MLP neurons of a small language model. Each row is named by its layer, matrix (up: input weights) and neuron, and shows model dimensions 64-191. Each number is 50 + 15 x the weight over its row's rms, rounded and kept within 0 to 99.
Before each neuron's rows, "fires on" lists the tokens most often at its 100 highest values on Wikipedia text that the model never trained on.

fires on: "ar", "ur", "is", "as", "-"
L10.up531:75 71 21 33 46 38 41 50 54 47 68 65 24 32 28 43 19 73 33 59 35 60 32 66 39 36 56 52 60 38 28 50 53 40 76 59 54 57 11 45 52 41 57 70 49 57 53 56 70 32 45 54 21 52 29 42 74 49 39 86 60 61 42 34 65 52 34 68 44 63 66 22 34 38 38 57 85 54 62 63 35 52 47 68 41 69 65 77 59 53 68 59 63 54 72 44 56 27 62 56 51 32 44 14 44 57 46 82 26 56 46 41 44 42 49 39 62 46 29 74 43 60 43 41 62 52 58 56

fires on: " of", " New", " Miss", " Comm"
L16.up581:49 64 32 54 35 52 54 45 63 64 82 52 58 61 29 52 26 53 43 46 65 42 36 68 66 71 27 30 59 29 45 04 12 53 80 32 67 47 54 42 42 55 42 22 39 74 67 63 75 51 38 40 59 68 24 39 50 32 62 63 67 49 36 41 37 33 52 52 47 42 54 71 83 71 56 43 33 47 73 23 18 66 51 36 33 53 75 69 78 68 80 35 53 64 37 60 35 42 63 43 42 52 49 48 66 42 55 41 57 21 54 69 63 37 41 59 67 54 53 67 68 34 46 40 55 52 32 60

fires on: "-", "us", "is", "ro", "el", " "
L11.up94:45 56 62 30 36 53 59 38 55 63 48 56 43 35 29 28 47 30 43 39 50 67 36 71 46 26 61 36 60 39 28 62 35 31 38 39 48 57 42 46 44 32 48 56 37 52 63 73 51 09 13 42 42 53 47 18 77 38 50 56 56 35 61 22 56 35 87 47 80 57 54 42 32 64 61 77 60 54 51 61 44 52 62 66 57 66 53 52 73 58 50 57 56 42 51 28 75 29 43 40 67 44 40 15 36 43 42 56 43 54 46 35 24 42 59 57 75 38 36 70 44 50 60 72 84 46 39 69

fires on: "us", " –", "as", "z", "is", "ah"
L10.up866:46 70 25 26 35 65 58 48 50 50 61 47 30 23 49 52 93 31 39 09 38 59 49 94 37 33 64 46 56 46 48 56 60 51 65 40 34 39 30 43 65 47 47 42 41 68 70 51 60 16 34 56 33 76 44 62 76 36 73 73 32 50 48 35 30 33 72 37 44 33 66 57 62 51 50 32 43 65 51 67 30 89 55 49 58 49 53 31 60 54 59 40 72 61 45 25 35 48 61 43 38 46 35 06 39 48 62 45 68 73 35 59 54 27 61 44 40 43 35 67 47 47 61 55 56 51 54 85

fires on: "e", "F", ":", " F", " of"
L9.up159:54 63 54 23 53 63 46 80 51 47 71 53 33 60 29 51 36 64 45 80 65 82 31 75 39 33 56 29 18 46 60 63 88 51 52 51 64 40 50 57 40 52 51 15 42 43 21 67 54 19 65 40 54 67 34 43 59 45 37 41 25 75 42 59 64 62 41 41 53 41 56 60 63 45 44 53 49 72 65 57 24 74 74 40 43 43 50 50 80 61 52 40 34 43 46 46 51 67 47 53 55 65 43 10 39 23 54 47 45 46 59 51 80 59 35 69 44 41 54 69 62 56 24 44 70 89 65 44

fires on: " w", ":", " h", "h", " f"
L18.up623:31 79 80 51 57 41 40 70 62 47 51 68 44 69 76 52 48 40 29 77 62 40 73 74 70 32 51 47 53 32 47 36 54 35 32 40 57 68 78 51 50 45 57 53 31 61 32 45 39 36 51 40 57 54 25 43 36 22 14 59 59 51 36 28 33 48 47 31 49 50 45 33 52 38 62 45 54 76 29 57 68 43 59 48 33 26 49 48 46 61 23 39 59 77 63 19 54 54 50 58 48 78 31 46 85 62 50 46 61 63 32 57 49 62 47 36 20 38 56 68 34 53 25 40 54 58 34 36

fires on: ":", " by", " of", " per", "ur"
L16.up110:62 68 55 32 40 58 49 79 47 36 58 83 39 46 50 51 34 59 63 49 54 78 48 61 17 39 60 40 48 37 57 45 74 57 58 63 43 37 10 41 16 66 57 52 08 62 50 52 56 58 35 54 73 40 48 29 32 37 26 61 33 60 47 52 54 32 28 49 49 31 67 63 37 53 42 50 38 58 44 72 02 63 41 49 46 57 58 68 55 77 41 48 40 49 18 22 51 52 47 74 44 48 51 26 64 48 64 41 31 54 45 45 51 67 62 41 63 52 56 59 60 97 23 53 64 61 56 48

fires on: "ra", "ro", "a", "du", "u", "te"
L11.up829:57 53 48 52 63 58 45 80 54 77 36 69 44 57 48 34 53 61 41 28 43 32 59 46 55 39 51 73 59 63 54 53 44 28 48 36 78 72 20 67 41 15 46 41 39 61 54 73 69 38 36 57 64 45 47 88 28 54 66 34 64 55 37 67 44 43 49 65 81 37 26 57 39 56 51 46 51 24 30 66 43 32 38 39 39 33 51 47 69 85 58 41 44 51 53 24 48 27 33 55 37 60 31 26 66 28 46 60 60 69 48 60 58 42 35 45 40 34 66 37 40 26 51 55 49 68 47 67

fires on: " and", " not", "ly", " also", "ially", " or"
L16.up229:61 73 32 34 53 56 53 75 56 35 65 83 22 44 41 32 37 42 51 43 60 73 63 69 82 48 38 58 44 34 45 50 64 58 56 53 62 53 40 45 31 59 48 45 54 52 55 71 56 37 55 38 38 40 30 49 50 36 26 77 56 78 11 48 31 30 55 40 61 56 60 33 50 44 54 65 51 49 58 52 43 32 20 56 32 25 52 54 92 47 58 51 59 66 66 58 43 39 27 40 20 49 32 45 49 53 57 51 50 70 59 46 67 68 59 40 53 09 44 40 62 66 43 55 50 36 44 58

fires on: "u", "a", "ra", "um", "e", "er"
L11.up357:50 70 37 41 54 49 52 46 60 60 69 67 04 67 33 28 58 64 43 46 33 30 43 60 65 41 56 57 62 41 34 24 52 34 51 32 77 61 39 62 72 41 61 49 35 50 58 54 57 42 41 60 49 51 46 81 31 21 64 59 45 53 35 36 39 37 54 47 36 50 57 60 91 59 63 42 59 40 66 10 47 32 09 58 59 38 43 44 76 95 58 59 33 43 39 41 40 43 53 59 37 49 35 19 64 52 39 46 60 56 76 58 58 51 40 69 57 34 49 51 54 39 53 44 62 64 31 70